Part of a small language model's weights.
Size: 16 layers, MLP 512 tanh GELU, vocabulary 512, 6.05M parameters.
Architecture: LayerNorm before each block, rotary positions, biases, untied embeddings, attention and MLP in parallel.
MLP neurons of a small language model. Each row is named by its layer, matrix (up: input weights) and neuron, and shows model dimensions 128-255. Each number is 128 + 32 x the weight over its row's rms, rounded and kept within 0 to 255. Numbers have three digits each.
A block is one neuron, or neurons of one layer that tend to fire together. After each block is what it responds to, as a language model described it from the Wikipedia text at the highest values.

L4.up92:119067150095091126142094144126101086142155038154076105109143130160112144133150139079103147116147076058159142146158122051147211158115224136107171131170121164066178122173128138161097114142150099064151142068107159134104094126111138144123159138135128161133146152098173148105153146170104141070143168136124069158196107117182115110140112055128157151159072176139124106150105104159082107138152
L4.up238:129142061111137136133139133173136157140109128119121128127104135113114148142202126131109159076181129121103128116125086131142138164098147135162100100129113079099141117055086162029136134146158124074218130201133089127144129140109111218123175108139108053146110161094117106146095154142156142121117188164149132121132078081136137140110146180173167100134129102084136189128125149088133119121131
L4.up338:168118124112132114146165124146095171103160128088136193079098086114162201174185119071133192122095105135109090087163094135117089127093113137106139141162130212165137161097121118146166148109155135081134105074123102172087121156099116135130151104184135097147138177093140096181153099084127089189179123081096097180145142138113108107154135123131109078135133132192164117183105094166134097078097
L4.up454:115147132125122140153147133169140122156109121153166072123161130201114149131085203138123134107119176172113065209112084120132095136092136111143115144166163106078165154087074129108173173086126146126157114149097120097147070075129092117143148101132125074213088109113111127132119141139126169100120148153089141182141124123157128157158173107119160048124103130154086075155115179162143086158108
Responds to: Middle pieces inside longer split words such as ro in Ferencváros and Montenegro, tic in politician and participated, ou in group; occasionally paragraph breaks.

L7.up329:132102160094103165142130067145092114115102067151093179094144112122169140107105171123142170123128124162120083120134085101156134148077146122076109125132097138113128116057156094148142136129118130126177132134183141141170150144207124100103109089116086171141116094089182133143196093128194115092139203117121138106071132106129121157156168093197107138096088156180098138156097117087143042094157
Responds to: Final word-piece that completes a quantity or determiner word just before its noun, such as the ends of several, some, three, these, "number of".

L7.up304:146081159121106126098143112116114093131110095201151112110144113153157101123122134079177096101172100105125139157111117135118136086098105092120146136136139201130098110136077187155150120133181091093179181074132128107147138107121115149124110153127136084201087119085139151166175069033176126157095143128066123105167079095174152140136111156133098176167132117110152119144080143178136084057164
Responds to: Final word piece completing an adjective or modifier split across tokens, just before its noun: independ-ent, unimped-ed, o-ther, instrument-al.

L10.up97:120105145129153169128154089130121127089101152172180145123142127129148130133124027143148149162109114103145089084148173118128138106103138139130111099132112117138101193166132112107182126152179150133161110116172154088136112129161117104130121075123105130106077153136134095154146109117112062167196050083118132072109104087142156119119168135117134141132070127091122169104134072104096081129116
L10.up116:169130156141098083098143187130086158099122137107104079153187166121107122132122145104171111103134129118122090165091094114167168149115135081181082138143111139172110125149082148147123102136149094108136193152129127079106154120159171093066145142110171101082135150147175116151138147171100078170094111111078192151138154132157151129131101148131124134117113177008083082163150093139157081101100
L10.up471:125130146096065153073094101153114135161178142153150078150109159161206123122123075170114104113156035128167101116141127177133168150154127100131176150116159157078157152098138090104159141179160119139129150116117144089110100134171117185162093123180118119208152172086139137107137089120129178087144090109127102080095104121123087132127151110153087134168083123110110192093087132164102123085125
L10.up489:140098123123132074141169136149119191117175172116158103091129112075147186118094126150143132121052188116186122158097117162100114096147090159102190145195134090141135118151056130105118095190180124132134107131139124150132150144152156116104140134148147166094130105147127153143099182135100120148117024119174089142192113113059131121119092105133108161117148075128102126139133182092137129105171
Responds to: Second digit of a year after its leading 1, as in 17- or 16-; also other word-internal pieces such as Cont-in-ues, rep-res-ented, power-f-ul.

L10.up29:196116129107125078152089087157158117145037166187121120104188140144073144167123114112146130179136113121078155090158135103174137116119113158120130095126196137112101161148131116133171104194069167080108119095082148082110127181135107149149060099124154083116114082118162080131118137105154119162107166123126176156108092136139077132088099128126159113134133108137133098089171179154118124138064
L10.up141:174092139181140150172151167167102142115126101174137108177128092145131165132098137109106129109074154128136085097133168062078158115191143121165164101115135114145070086133125179165099112124106101099103098090199149108098145099098136127183151144082074130190136142120140085121135147159163113097122128114087114115118154136145113132157099130129100119164124075165122090135131183069168160145090
L10.up216:199144097095111166160110115127150116087086133107147158082108131198081155121117108122113161132105168077153129100102126219136151123150157139093103126126149156118092105165155084100097121115086078117120170060127100116142126109137088083127144075184114171116123114108141106154164090126078221106120116110093050177168184093102160129133120121105086161116106145150094167105126163169134100101165
L10.up228:093144086123113090163167153120124112098116138111146089171153122149141150158141058096118145114119129097122147121173150086161121127131139133088156113116168189162185175109113136102146121174152143123150082164152138138153122061157158077156117102124132109150159189151145133120164171174200099141127108161098087125123133166113091112058150201102097061143178197092097135102111096159053153118086
Responds to: Final pieces of words in biographical and reference text, mostly the word "as" (career as a, known as) and "Prince".

L4.up121:148135093100146189126200129114155069204139130115130094180058167143208132111118149133081155094150099138140131121097100057116088095137128152054063132198121122106147101089123134133173135145126174169204138174113181125165153089094119174154177164130113126145125134120126111182105082103133094108116138106159090117106152148152185102131156107120072147147126123137114073096040138189104139122163
L4.up328:123084120106197175082088076120185142161146097143119133163129131120058165094146129132147080074123121098102203144119164124087085119116114133125073142204137130118174079123130154064151136149131123156103199111113118136129141117124108186145121051088148159102121114129137116168139168065134167091138160087107159114158102134071171127078159163162126129084167079151137126102177120123119059135140
L4.up356:106115187100135120109141131177143098147157146078103126151156089111157186095216152119069073116098119114132163044128167102114133066137108124089149108146150195125144140194114132141197099156123173136122128166121153162177098131087178146119150151124120099127125170097071128107174169108141120111162167116122171085132084101075121103139150153178107157131152077162129125119146107141073086142075
L4.up395:155125149077166159142134160072145104150111081095137108164098178096122187099173129104123138095148106129102116146116184078092125137120177146140062165101140128119095076145104140065122152157152124168149124087088130093138142090074102203139128113153210117148120126129123126126155080125135146116164151105089183125103139176136126125147102091154126148127183161173126153094130103159161079170173
Responds to: Short word pieces right after a word's first letters, strongest on ub in published and public, also av in wave, ag in pager.

L10.up12:105127153118165092095111105120143080161121163152125151175136108107161110129075129063085105155122121130169159205086094136078103087103153163152158102110146151129122114163132112119081140131122144138160139090113155111118096128128146115123079132128121083127136160144127064162113058087099131097098112119179101133113175127141180110162143159140104139159133135130160156108123078074177126122140
L10.up72:149088064106138160173106125171094113121132111091134090139095149139152087142143118123130155109147157103069137154095145090122108186137112116133095136155149139086139118109140104126147158121090155141152151155105139158130145169115145175146116163110128070172210074126102143130108100122127078112149135103144086151082147114196107124078119089124133131136121193168123178111137148089132061080185
L10.up341:097134114139086214085087180216114158179080129116105192132064160111097162172123162100104081145105117125117147131165096133072105096098128124152099140103161096155109135152129186129104133113112096205080057149158138073125121189135156157159122096119079110122107177061132157127117136108143119144119132141075134111144120173108130157071145103175109189156130154095161066158124160117126121123081
L10.up427:145096152176075135131095183120139116164132138136089129153087143169080136117154169130139109148150147096135098143145071143119045106150178122165083189119139167109096181142146125119141093139128106127131155130078136102151136186084149097136085160107145172151079114100152101120143106127131112189087149124183136082123186108184120074151147155178089179141143130164111091162095133102126081067127
Responds to: Mainly "of" after quantity words (many of, some of, three of, a number of), plus word endings just before an object noun phrase (obtain, promote, enriching).

L10.up62:148078199131139179117150153127112122163146097095124140121121135128151129161102189122143150178162091126126091163081103096170131093189075124135058139158148169167113155170075110146162118111084150178126148138121149092193124158094151108091128103120106171144175116093090106157092138040175136084165145107118152128122119112173134143172110079155075172136152129103172097108169151125097086130124
L10.up115:149061118163135095158146131137099128127156116134161134106175104142103156133123122112151156179186125123114077163091110122098194147075149112122101152156130172132171094091067087183163134172099083168217129143158205074171122144130122129095125102170101099153111125113117105173131090112143080129110171164109098081139185083144173172144116123120102187114136106113147102156179096122144120125122
L10.up209:138093142136122171148126110160120119149104152148111168154175140130142183095138073182065158140143086155137157164066074080154106088125099104189121148130074106184165186124126127155048145188107161119150145144131143116116081117146128159121112120116191088145117108144090113120096111182158075119117123150092072074137122094135186145097118102135087141082193128104150167141160139095148125117145
L10.up444:153063140155096082113167126139016168140025154101117078121099132074138141124170199118158128102148101185143056140069161099096129169101062165131092086141089182136152130133084083127134134142116169063102120151105173119140086138133135126108131185122168165110147154166096086104131084136111132173110196119124122092113119099116134159133173138136110102107186136084118127119153099079164103123132
Responds to: Final piece of a word split across tokens, usually an adjective or number right before a noun, e.g. tempor|ary, perman|ent, anti|-, 55|th.

L4.up40:123144145170187141086107145134147151074107132125140189113173109131110129159164145185098125101078169075155140090145179133132121126137072075107160132141150131135179137107168103102122124092113126075217164131157100093115144102077148072131169170149128173100118082165146131157107142073135138149205147135184150110164141094089139093073058114160146148105127117089072143114133141127149114094141
L4.up45:124145149127095089109078082191160085110128128132150171090094089143121166134178134089159186136150188076134136099117177098130096108084183110108127124145108109084157155166118181098108137145129132145121126069128128108113168068147162103162053074135107125179108181111141175113218155141152161112154152076092039172159129169104156158131097132112080062126113091136079157161132130111084128164076
L4.up63:130122111133087087157103138129132144137134157129080074153102163147127084116128078170125156105108119095162159186118132135116051129177098037118153073179082162125185165147124121089142093110133169166101077092110146146085199166116129189196108165112177164089150122117135102186109085146119161151114145162106140094156148146133073149100087090134129146107064101113160145117108152075134122118150
L4.up244:154099109121168113097155116102153133120113140172120139119079093116097171120184092154167095100132064142134078133119137155137108138095108168084182141131129132075103195130084096108093130096112110167167128158125055150088169154176062148116152125151143171122137117095134124199146106138096111120160093107099090111171136122154162173069097124100181145092171179110088149162119115084104157143108
Responds to: Word-internal vowel fragments, mostly "ou" and "or", split off after one consonant, as in w-ou-ld, Y-ou-th, n-or-th, w-or-ld.

L7.up133:121123093094183160137112100147144102055098109096125151110147147189084169135118137118138123145058134153172118111159064153141105133151171163190120113083125141111164088091120111128082126203136084171153201097115160129080105075153086110119175138084125162110120106093140089100154149146066140156136133113112122134099163100110113138129074097110145199154131135149085147140080130150117115098134
Responds to: The final piece of a person's first name, usually carrying the trailing space, just before the surname, as in Donal|d, Georg|e, Jonath|an, Al|an.

L7.up145:087100085059072144151122117160100151137086131083146126108123136122105072108140141082171118113128177139137098148170107137120134140066140154151111136078168140187134102159141183183144072129093117118185165147109073115112181133148115123047112114147116121193144165144116118112210174127192130126080184162145118170145173121124163106189129106138081122111090150144125144161112051184104066141097
Responds to: Last piece of a word split into fragments, usually a plural or noun ending before a modifier, e.g. peop|le who, writing|s, contrac|t with.

L4.up72:099202175119085069197117166079147096118143145168161113152047119153136123128135185150159153157141169137162107152166095165177078147085130162192134120126118178090150113147183184058122188168164060104158102057148149088092111114092154133132134133104078169115148103163140175124161079159121134068146176149112118093096109145169135090112085131141113088219131137154101117183117118172185119116090
L4.up283:133165161126123111126147119127117079163104117172099133164152143168078139119181133144149138040126108137192117176141137059096159118074148096169160206060191127117120174051095102085120127137110110152179154071148153119125153150114154185126139130108110116132127090171170128114102139147108115160122118116083073163112100080186103122075083125153144098089174164063070093122112146096155108141095
L4.up290:131161108077140115116057140124141120112142098157107085117159094091135096136070032099099144137135138139141148129102129138171145140116119213089104054093130168109114173126194159089105107146144102094144123113103095152157089090118080209067122135089095115098144202116156157131110126108168146104106176112161104179101148151117151109041132127088128092103108142167104109165087115120173161183170
L4.up324:078137099134149088114147087166097139167125143161156100177113171148102105117092214087168168080117119136119128136161186114145068161126137117126133180135092119162127152082143118114076110144132082130110106094105092137153132124159107091142162220077114096122122094163120209144103171168117167112113219154129082117108141080147118128077070183094070198137115110111117123130135175145139083130156
Responds to: Inner or final pieces of words split into several tokens, strongest on ic in Amer-ic-an, also Apr-il, appl-ic-ation, franchis-e.

L7.up7:122122091181075139113115177169119126090100179146128113106140140177109126108089201096098092124136143175111126119114125155156117091124067113144108140101080152133131135128156172172108141113087124089097168105175132156148125139131098136125068123111156127121177130120105176068117168167173158187138100131159138169131146130084081138084133124150155130111092112129159089101146121128135093093179
Responds to: Final word pieces of prepositions and connectors that introduce a quantity or noun phrase, e.g. "about half", "more than two-thirds", "one of three", "over the".

L10.up70:153168138110120178146113122179086138085175128109232116155107107140113116162156166090167124048143162157139061104124120141169204110134129144222112110097063099139099194081099155139154108160082149109145083148111154089110145154144111097117119105112197147149127107101133136222129136168110139106148127105130144083129127143086096091151104103192149134157149093112143100130110172147123119121125
L10.up110:158124167156175069100109174132138153121170162048144131127106123088144129067100137108197163118173108083141103098105138171132159149108163163114088145145149188143121191119080165122165164096121122099136077122144082101112167105170116117123121090167126143168124118095181089166170173151131140104178093138112119130124141117105136091183195151184146097105166095084145085071119156064157094157078
L10.up301:125128111142092103082126108198128109139120103114105068145115054135137137143129094134129152046136110133170117162112117114146130147102124085104042197196135110103136131118108166087053118148106195099118121125138108115118196098092115165165121187118189170140125133203108165163136114093188119120164124129126146131156156162080155132180172140076129102102145117101074121081115163164158104157151
L10.up409:190158180116169127105097126067103119170121125166176152143117186090148146136120182096129082112095133206171111121150163175169100106122108189150114145151116112110136136132085059148127170115093142163107124182127117121114142124142115139144121087146163140160084182151112069181142151098141141154129145133138114098144168116132083090132163045149140134133129101142095076105099159179104149088134
Responds to: Short second pieces of words split into fragments, often in personal names after a capital W or P, such as W-il-son, P-er-ez, dev-el-oping.

L7.up316:116079143131128104080146097130138167162153157069126159149073163121117099104076171056160134191123143119119110112147137167088129134108122140083168150141113169155109096108174130085209133194158058090158160094150149125124143074128100124173133112150112105155094108156132119191154094112123118105191116139152057144088151146162156136066179116133120083135145181163135172185126147115143123135161
Responds to: Final subword piece that completes a split word, often a modifier before its noun (hocke-y player, act-ing debut, contrac-t with); also table-row-closing | and heading ==.

L10.up25:153116095146111162098195134173144116095124091111117151138121107080092188184072172157079110141131093180206114097099118145166125120075126132122124134124136157126155106197071119125196137147077148105138102071134114171114121125086143120085166151141130169134129128107142094107152100135115107115165112092154110141131160104112098076090128085218148175088076104142136152074103150145195144177148
L10.up245:121067133117127091077194120102172150167132131110164141185128080084083154101155121090108165159118143172115130109139105139113111131133115138193135139122143143121168142169080146135118214142101168146186131114149100070155072067106098162136145076144093119066101162107140135110097192102157146073149145166188143140182141085153149198084082079134108088099110113120097121095135149090083135170117
L10.up268:138104165116077130111150120117091133170097150103153114099158098155203140180122081143099089179202148157137126067097087158053155165153131121128092114128153150107072124175169151113167168113072143104139141144110206113072147121114154118163081135138137148134120094142142135157137130135145096156129130111116110111127097124140161163144161109188164117058120150157111152159170125118119122123160
L10.up332:125126182131133087101128190118120092115058107109154146123147143153146174149121123112088105125156094135159126113161109149107158137180118048182147090126108143159127153125137175071119133111101065116124147137139114086133100114140162126120139151100087180074106130100107093167127157110209112147141147103138164177117156161121174185156149093148128112026111101122135121111119165161118080132175
Responds to: Final word-piece completing a quantifier or partitive word before "of" or a noun, e.g. each, one, most, any, three; also mid-word fragments.

L10.up3:153094146160142106135137084170138156115098138077158139119069172185160238133101151182151119093105099101128103144133162111149124099135203133087066154092107114143148139085108164107145145118174112116163210070083160103119182098181155122073111127051122121172166158144103098120181074107133121162102146134084111084151142159140129126109056109153080160179153153118118148152128134135153142155124
L10.up173:163120123118112148086107126136130161127152196126109106124107123120172191165154112187148184153102129087135184107099165130175135119207182167113150159151123115151153119114120082111162123106111112130114098086162115180088072106129134159108129119167162154107064108106100161133099145126120147076184162094088074095112125137196164124101130047124098110150123112129168147187085112168170146129095
L10.up377:177047112165073115083119107158078161150110128198156108089103176145157156169107146129135127160124146144125168160058097080152131142141130090130108113155167113107158108125125133113137108112112112143148183078162195061160097132176163111119098095141075118193136118145095104138132100129141132123159160138197118106121145123175166180133089082129176139114108196140159130126143125173120096068112
L10.up419:140089195141147099168076109122190113151088127170084164077110106127093157166127120098081159139100116088195116171097089135128177098104141106130121169107160152117117141160081133109163177104075107142150145119094174149152078128128079141100152134165108158135154127122117090168162026174122132094131118166147106144131171091202136163095166132083132163132139213190155164165149156124100125137150
Responds to: Final subword piece completing a word mid-phrase, especially in section headings and noun compounds, such as care|er finals, Rac|e Records, Libr|ary archivist.

L4.up79:142079116115104120136097142172136078142162151096162148111121099137138168153076088108113114136169165145110172127151092143065081120092118123143159170165120138140134189094189110191138162107143132139105072135121161166089101134140082145156241190149092128131139157097114107165194079090147109144094114113109203116118147117133113141116097091159186104161121150087152134154114095167178056090128
L4.up272:122094152101083095147090114136147135100145161156150137098129133112111152177135135064116144144140184085081150139138111145109099104131115050143149115188076151138146082113173141182132215156121120184122131102103161159096121134158124062116132177166106145138122052130054120196170109105138111116112197173143117118168139143145104131141088159090145134156085152136164130176186127163185085125137
L4.up473:101083113093136079087144081116120155124091121180101109152156145123094168148158132177185055128160156154149137119154124155134122103137119119073106117117141143122144091093166188139108142196098173151146068144081141152113158113118193092157171151187070134181164135134127115128117141083114154184142121139100144103125171184121153093119066127167114142134165151130171141117132220192091088168095
L4.up490:164113127098147151090098129082201168113110166128090179119176173131099091093201100164094126125088107167166116119154127129052136167176179094180180114128056138132159129155130185158167128103089106153090091094126151119155184150135127124160114189180095186106158080138113119169121104073129120090109123133123173123106153092161162200131125115099129103118137164166177130124102105131142089093154
Responds to: Short word-internal pieces right after a word's first letters, mostly in names, such as Ale-p-po, H-ap-oel, B-ro-ok, H-ist-ory, or word-final e in whose/more.

L4.up17:107139157069141109126121133149169172117217166111097161123140141151140131139103165096105116077148125208143141144128162109141091052103130060123149153116157130106148058136137153136123142135149113089126114113105165113200130166128213144130101090106186075055138133080083160103125141161128137099110083101113193125115114167174093137074135093123145133053155152133098115161149124180104129117068
L4.up209:158113138158136097128140162129097126113119149123131156041119113095171123172155104136098168149131163110091131096118085124102147192117120173092080158148197055071148059102140129144061097103167128084089110206086158131142094155153139130111135126136091126131126167113145112140066142103190143122167138143116202169164128104145077090137093126120105108100116062096137144209112169096140139124117
L4.up388:179158150125078135163148142088149140104115229118118146075081111171183147099168177123138144105099116183181183131141182084169192151184123118058124114168136115116058142064095122151078101094084157176141155148105139175152144113141133150212164147134135055114111198101149126083122046079120131136089114091145085124109119112126105190148139167077109141140108172154109126119132136183072104168148
L4.up469:064168158104141123150122102126112186132116179125164172160173158109105099046069139145097190213109111150132111106148139048067143110121139138112150211066149095068149121140152134046140134129161190211082136108095153146103133126138119137156134171112153167148106174134125067136134164100135140110108101078152094153150123177155109124145087131107061096116086176102128135155110106115084077170104
Responds to: Inner word pieces that follow a lone opening letter in oddly split common words, strongest for the iv in give, also have, made, more, per, government.

L10.up39:079155132147146077090145103092106093092138134105150107097081135079147171155216090107142166069168103109138103159089104147176135126111159166117141152133134086138108062107121175227126161158119142107137102137141104136121131090142175105116134092118089148115170107057131099202124123150053124156071103161152138147074101140144161186164108143132188113078091073181094114164153105101116108090152
L10.up111:187140120131172126059125086154142135099150138158147091143103157125144168110126124094067178113135108162109137156153117069173154071133135094126109151095114118131154143130180119168126124156089063095109116087167123130091122104067160158076100124146066154110120141101089129190154155118151214161145160173149180123087157136155131147110150151177092109152087148108115137155113035135089094172124
L10.up162:123130148126081127134103167157135078133093090096156132104127132156153186176108097146139202077143152080150092155170126189166142123157203128120163128143132139209159096144128139153075118124156152116091131115112091124119133121103147092083086116184158123110169129136167096192095179144118137180085169129086133142058148125149144181119082089150148111125077129172136068174133156105079104140088
L10.up250:147136135151083184085168067155171093108075058127125126182153088125125159134170109116147130152132132112160102089110114125156136098137163157119098089113139129098106123123120164091127126121091140165131093159165086115106180142133119180139194122116167114131135121080148056127087053146115188087099155150155151161103117107107096085133098154163105102102125110162122143178117129097096096144187
Responds to: Short pieces inside or at the end of words split into several tokens, strongest for the r in February, also me-as-ures, ex-ec-uted, n-ot.

L4.up250:149070181164070047094150128145063183132084150140081190118135122125093145148101162076142182100116131116151139134106101129125132135113096091132100162093177137073154134158148109113149136115153138111147190092120124129181135124119113150091176154114090144123157147109142171086149106155103130109088150150127132122136136160173094148126102094114162121084149162115108101166151157162131041113127
L4.up281:154087146073119103131099075131134182155101136086142107138083166094157105123117085097162151193181106118122139097124139174149133143124162084161125139144104155130131113173164100056122105139071163143182135110177071079111115165129138079101128157096103130152131141073206077116096093108134107126120164108121133098090114094198187177181141096091166138110179173069081068102138090112103143124102
L4.up312:173060075173126138074198076117173136181106125099111085113136170124123068177148085145147095094145079166073101103084105088130050127112113144222083127137127113088133110156157115125192148141170129101114112166124155134128093109120186140085176100143091122109131126149121180073135111192136131133209109168188091115114136110143126184143156149117085139091124156141149165109160179172063092136144
L4.up478:141132130082150165098133081113131162166106098184108123088104155047091096083111093146101155137099044127202119151116179134157145146114128101190100117110097130170090082132062129129175091052108091158085121066122116123083098134158122101073165124097115117102225113110117124092154105132103136105164159099117146124065132104141142171154130095119122089086104106176139143116167201143135083149146
Responds to: Final piece of a word split into subword tokens, mostly "on" as in televisi-on, divisi-on, regi-on, seas-on; also closing "==" of section headings.

L4.up188:137081163134105108131128139142091150095119127143162121128142133147107200164094074162123151156175138146119113109156180110115171157102100078117127146107126147100138159123102083135102145182112139068092164113120135154218112124139126118142078105158071111136103104134059151098076161132117113110158131084100146133135073082143128052108085146164119164122137139146029159126104136173153127138151
L4.up371:117162111163151125107202143149131115135161121150114062094137177129145129160098117132135143140212157112066110155104083171183099148094100088142145122120075157122116113095143111168120126125085121157109161145098115172095149145236070107068125123136132109169092131141114099105117102073127139135108157080123111124146151084198117102107074148208188070117111177130111094138104138139122105115149
L4.up465:132138140104181152136139115160136087123125121139135094173125113115170085099123153113100081156124119161144105088077127153179109072148111164140110135079121139137139156089138148144162106143115137089189102181111176076137125074137111114088130155178094089102142043129067085158154100117081077137114120108110104117108076130154187074148113153228172126120151128154152103104125128142077142166132
L4.up480:098178069148093154100126106141192136104134099155150101051139116121132180079163100136179171132096094153088108173182133053127135096111098151107189110082165147145102123040145097142107146175171165136136140059118096173134136118107101166123117120128098152165151066118067140107137092090175164166197087110127107121126158137093129089118107150160166133142118138132122162095089126144185124141115
Responds to: Short inner word pieces, usually vowels, inside words split into several tokens, such as Tor-a-h, Tr-ain-s, S-ou-th, J-ap-an, go-o-d.